From a checkpoint of a small transformer trained on Wikipedia.
Architecture: RMSNorm before each block, rotary positions, no biases in attention or MLP, untied embeddings, normalized queries and keys.
Training: a variant of Muon for these matrices, 494M tokens, 15070 steps.
MLP neurons of a small language model. Each row is named by its layer, matrix (gate and up: input weights; down: output weights) and neuron, and shows model dimensions 16-111. Each number is 128 + 24 x the weight over its row's rms, rounded and kept within 0 to 255. Numbers have three digits each. A neuron's up and down rows have the sign that makes its largest values positive.
A block is one neuron, or neurons of one layer that tend to fire together. Before each block is what it responds to, as a language model described it from the Wikipedia text at the highest values.

Responds to: Nouns, mostly "changes" and "change", that open a new development in histories and descriptions, such as changes in cargo transport, moved, variety, contributions; also "ISBN" in citations.
L3.gate192:133143119125082106098161134112187136106144128166118149087120129150148117143098153171174110112174138181130117125059202091120120091152133132121135117134134135160116158134134142119111087119085163148133120112115073119142166106113144121166118110110127100113110131112109132113176103098167066127
L3.up192:166164148160119164089132166051105172101127134144167107098111138153096134161106125117154140098125153138134143093095188114091148153121148152136125141073121109142123145139158117144107078119107137124118144140105118118120164100086126123120082139133115134117125101138121158102150095068152100119
L3.down192:163127117134120165122134114111151154082173129170137116128134127181141104135115115144125131125107125122102153121138180159114153128155151126106130134136147141103129120094172107135096099142098136154125120129139095123138090146125143089144134094122127145099100111131110116090130142090111105098
L3.gate436:115150142134097120156146112178152140098133126105159100152123184103159111144087169108126108146177147130159191117104120119122124163125130099114124094102146098135116149148170135120144131178090125144125155133137140122133141094137096113133094122172141139133102131122152132163130134140122160122
L3.up436:087101096119106106118132116140136134175126123150174112094086176172107125150137123167164108146134063129124108107117124167102163120124104149124102109133141121133135172106141141148151099173131152143145120111135178100126185135130118125117135142133123145118137079112126147137122105129121112088
L3.down436:139103121121137105111102109141151110166103135128129139122102119132076099104114096150152160107127059113072122114129121180141162108129139131120084104128119153114086108081206134145118145105123127126164131135130133098128118115114129132118187117120098088086152103154137086132101103159143082086
L3.gate476:088160098121104163145122115134182129122079160133157119116150144096148088143167129158129139094121099134144142120130083119106088086108146167127106122135148144129134129145106134126167156102114134147083149111162100097129082089157166114158118108153160137122114137098101147102132131097137119115
L3.up476:106129117187093122158136096130140123103099131136115090135158125134143106116124118142121117122150104117110164129120090135100155099153114157116094148128134115111131139177139161165092117109136148125130162102081089147178170134132120115142139141117147113113123120145150165148145146101156079119
L3.down476:128108095149132122108120106137153088128141116133098085104140121143120103111107120103146108120142147157094173141139113149122162129120102134140088190108113140115130134185117136138092121130138149140143148105069122157151189174099146114088140158063094083151150090142152149155142133090147086119
L3.gate576:123128129128118136075143121144139128141127129163157093130120170128077147124160171132110114118128083109095144112127144127095100084098103123139117148071130144072116104108157165105133133125101098116094140101104152144121102124104099138132116090127165135147123139124092110094132137155111159151
L3.up576:127101153137109113110115128144135108134143132154139081139121151127053132160117161137114120165137099107137153104101124110137114142110124131126116130072150133103092105140153156137089105124106132103096163104071118109114119128104099155126107071115157117120096157128116107107132151146101142136
L3.down576:146083140086121126098110107104144093120142088146099076126120122160087119135118142143116115120135121110123113116168137103146118102102154148135101158108123131121113096156154157154094116114131134135112139107100136100081127130141076165135109106095188099141134123161106119134120124144121115108

Responds to: Word-initial pieces starting with consonant clusters such as bl, cl, gl, sl, often in names or list entries: Blender, Blake, proclaimed, slate.
L2.gate287:111120103120125094131162149161109103130183155132149124123123111133133105115140152187147170095132141088141104134140135120110112162119124156145110112138114130135124104136095104147130123128146113149122107151180136103093128118099161093132092098123172136112150114123141141142121141103115129163
L2.up287:113121103112125065129176142156114098105169156135169124119116105142145113121127148168157166107124125080153075129097143134119124140125138157154113129128111123160140109131089102124110145122126135149116123123181123113086117113098134109131098113122168130109137114120122161132128146109104131122
L2.down287:128101092126146080124141119155126116104135167150138123138120105139146120136156159200144149096154135092177093152111124116119104131124156164139089093145129130159075080173115101124145114129120099134109123113165123096092109107105142126172148079135145164166131120124109117123132150143149144136
L2.gate392:149131123144122153126107115135121138173141140117080091115124095139068140158126150093132119141105136126124149150107129104073089129112121120110121138143111129144124134128172119110115122148134109131150095163118170114161128174117132178058142125144110158108117141124107125113116147162126085145
L2.up392:168135095104110147127110120143122152158139136109102049110138117131088134145133134123136094128104119143133155139113135102089114146124146108096111139132115152138117150119155135107128112162127123139145111127106136157155145170130139135067154134156102156108108146145095143126120159145125099116
L2.down392:157148120120109156146117084132141141146145154133119095105136147127133128119125104115132113137121105123134157158127123090129127153137117119103101096150147146115155149120146178125131129148113085184177113110105132130150164143144133137079144104129125153129086119151136132152119153147147135102
L2.gate551:166131126161146086152113176144136145157105195083098128090135123146088136171128152139112131108122164140105116147107127078059089118144092101141124105151105110083107108133092142132093132128154181092129136110143124165119128150127097123139141140103150111127126116142107139147110131131099136148
L2.up551:141137106168117085147142150152121172139107146124129124111089107146105136157120153138112137081138173124111126151131133088090094154127105088140114136141128087101105132123107156154118124155131158099154137101134122164124114149145091138121140155129172109121121128109096104152104103132100156132
L2.down551:159122127140138123144153128117137159125150087134130159132119131152109157169174142158123130114144158149105102105113120127095091161122072137109110106129120155116129115131121162125142143135171113101114126092142105165128119141115134115130128087094167117099136090124110105146105133113138130124
L2.gate579:105136134149146088141137133123170155119048136157086154165148113104148087124178117134103131156158143132121172131148137151109094133126095136100155116084153123161158102146158137092129142122135078116140118133162112117130110118122127155122124131158176084136099164151102168125194121141181150142
L2.up579:098122124167111106135129112126181143111081090133119125168147117095130096134177139140088117136155138141105143128164134131114073101144134121102195126081151120158140112118126140119140164094141107124156082118160123136127105122148125160124116123133161127122133158141117108131128149183178147141
L2.down579:126126109117174192110132117099105085093128167088158141141116089147082167144116137143137152107095123113175111092154132099155194163123143125107114155148137126117110176114126113130125066118115163120172163102109123108138169171142122120095116135142104180129108108118141116136124154106076128131

Responds to: Final pieces that complete nouns split across tokens, mostly process nouns (wash-ing, reconstr-uction, renov-ation, propuls-ion), plus ", which" after a noun.
L9.gate31:134133116147126111127088137144095085118121157147143160131123156146129111108147143095151167084168158129143147139168119138172160153121172103145127078141115139142104155118112078135063108127104130135130099168116152119150134153125164137136079131115107170119130100135117126121167183123116113102
L9.up31:127121076095140120117115090173122155110134110126171120094093120154120127156107172128151095084129167135173138125151094158118140139100098094103131089106093100107134153167148113112163142158166130123148105126116160107167118113132146123136103137113128159099157153104112124146169164139106110092
L9.down31:127151091086129153123149108126116145130160125112074088142143215133116120169147148127157091151172094108089167115123154073136115103146131089136137170087147121170149134117140129166110111120105134133128106107090093125105145109125135134167126139113127158129131086150179112121107156133139126114

Responds to: Four-digit years, mostly 2000s–2020s, in dates, tables, parentheses and after "in" or a month, e.g. 2018, 2024, 1994; occasionally rare, occasion.
L2.gate43:114118129149098098148143135123147162137142112125105163115105178117117163126134095129174143118145161147088091082157141138116176094125136090096131119130135135138118146136156134183145152112150120095137151141137155157111116156146098134145129120127128129113130090097127106156114145143118103155
L2.up43:154138169132133126129122110164091104103144142119158085172115130149138149124138140101120137083128115103185110131127139102092134102175134122164138136138108104135130116140140107091118100125103136138132122123158138107158125103161123136118130131128109121176148119123117134142134135105104126081
L2.down43:133108139118093147119104152175161184162117124123096162120116145158093137155106153110145160125115162145119133098082103110147102133118134150116067100127105168140182117158143137151118150147149126147145148109119127127134122151166117120087128114103124143135126101145117150155142100150118128099
L2.gate235:144113066123175152122169137112120115102166161142137155137168128140154152163101096141150105123075081126176166118118102169154137128140131171146123145159100131127146093124153108158159114111091091112110143129148118156101075057114117129125155141145121144081112129170134157130140119161119131095
L2.up235:149138099131143130142151105109106160141156169135080140124135115146153097147169134127129125160121089117096154145130147150123150134122127152112139114140160087093129143123132143131123115068162127105144110114093112120116090111124153123128149121119099126142152142151141135112158133104141100193
L2.down235:106146159103078066130110096140146130133126109140143098119111134136145134099161140112092159126188171179114127142166131121105139141128104134122113071104152122137111133132134135112115130151126161135126111136096129114121149184163122165133131092105131163151117107111146093138113127080156151167
L2.gate237:099084131134144115150092131086153098119152118105155106129093112128119143125164175165088128075151093155159150145110144138122117111151106109134101131161051155133125150157149144161140118101109143103109133143148095120150116130108148145126131131087152172113136119110124119123120127129101127115
L2.up237:099113133144135111115096123066121127129160098120161095098096090132118121132108157170078150053157133163162154165117136139112108113146129101117107133146064140158145129163178132112129125106116149102139125123126116137154153125110182131119133113080166180169132118147113138112109131116108115099
L2.down237:127094122142097115105080136113139105141116086136160106114120125130152115176091108126106140141186133155141162150125132124123144120128113169161155134113100125140116092119125111087138091146117147121129145156134141155161128175122182095111100104111120106170159160122117153131114152117133125173
L2.gate630:115128161094097143118140131114101142087112125100122150137120133129178172135095131136160179075149085149105091152095146137143126130138126151128093075124131133170111141140146141115137112117110106162125166140116108181133136117148102142138156123098108115147106107127149150131114081177097113129
L2.up630:140109150110114122099166143104128139082149150090099149148135137129176161126090130126144143082159134124100142125142157164116136137161117145120083119138126134130102135111147149138164118112136103146148128124138112141116126126150089131157154127094106116144131130139142119125110078180114122148
L2.down630:150149130095117146157155162147090120102143072140098150126118169125132135150136149098168148116154121120148083092130152161137164174146128145130105115142131111124104177134123109132146123129116134157074148088136111154111138084157098146139142100104141083144140144163135100126116087120132134101

Responds to: First piece of a split word, mostly name-initial clusters such as Bl, Ch, Chi (Blessed, Blake, Chiappucci), plus some past-tense verbs after a subject (added, suffered).
L3.gate103:115105164148132112152100124109107115147139167138153090108150138123160113131153173122102125129114112127128099136109130149162120129146125108130130132152149123125167080153102145109135139159120162130091132098135138110149137151123121125141115150120120143152139094115115133156087127106105131104
L3.up103:124094157148126103157117133110103143153161145130163107110145123125166117124144187127110139126124105132113101137113142131154125144164140113132128126142148130134161091141105145120135146153119161126069115116145133121155147135125129129124122140118131140147114098115119122152089131118104135097
L3.down103:115103136102076149144152105126121095176188144146116106122089182148146122155130088133125144167098061134146144088128164117139123145147116153132120129150154110096196069134137067116128117122164132135122095111123148122093134146118148138164172142118145114152178118119096108134111125116128123132
L3.gate384:140120130144149114107138141118150121140143136134116154109120163119115026124154106148120110128107130168157128088098133099132098143092129144135139161132064110107123158114113108160116120141125118184123137100157131159077071149152144163109128116119158121137144094141123113085116140079168088141
L3.up384:117129084178163104057117138122143107143145155163105153154129153144079079138160105168120085114107122164128133121120130092136106124114089141117100168100103143142140139097124113129130134144121102143136163125139110157087086116130109183109145107129162122129149124125134121105112108113137131111
L3.down384:134098106160139127108112161131169140113118135132114121157110157137073112151160086126105105131083125158133146100097123123150104132119079112106093156106097128135133162088136106173127157099159122172139137121130112134077084133168141150108103078112147138117148101127116109072136120115151124149
L3.gate450:114153098163120127127158140103089182115140167091109097119142115171078155131127116141136132152137147153160151124125129112133141088116096137098146108132116131074142126176143143170145131135103152121151116126125169106111135152176144089119121148126080094154143126122116097148105124122128125111
L3.up450:161142117112126138104125155111156137163153152107131146142123120147147144129120144107102210130175143127148133132093114110138082126129103109147125067129120120095158107129115161128106120124122159126140145101094078160122087154149135115153163129100106100119102131175079075107090124114147119126
L3.down450:175123140107130134145127123131103089108120139125117124122136096151146163140130128139122133116133137122163097137112124155128133187136145146117075096189115164079138137122122153104124135119118140139171079111144117160135100159149102126117156130110123128150122115120131132112108127129151150146
L3.gate571:128121134127146117130070180133136104103139133148142096151163121128108120127155120177106127133095123124080114145146143115159121107142101106097144131143107126125127122144116098117133125159146133165142086142096039149097142165139156112147138097143080121140147082132117119134111166096128152083
L3.up571:160137139120145143131068169145151090111155138123108124143108141146118110156167081188117157124118116129103111144127145107161092122114106144121165135143102101134129110159127115107148130151160102170137120122136090151096142144134148093163136096134093142135116080087144141155108138117122135112
L3.down571:162120115113153129135100109156154141141117112126116143137135148179144122161142079150102132147125126137124083135123137152150095088124142069095121097123103176141145114167129064118141118132113140154104095104126104126141122114122153107126127151134144110119158125109102113099121104087106115170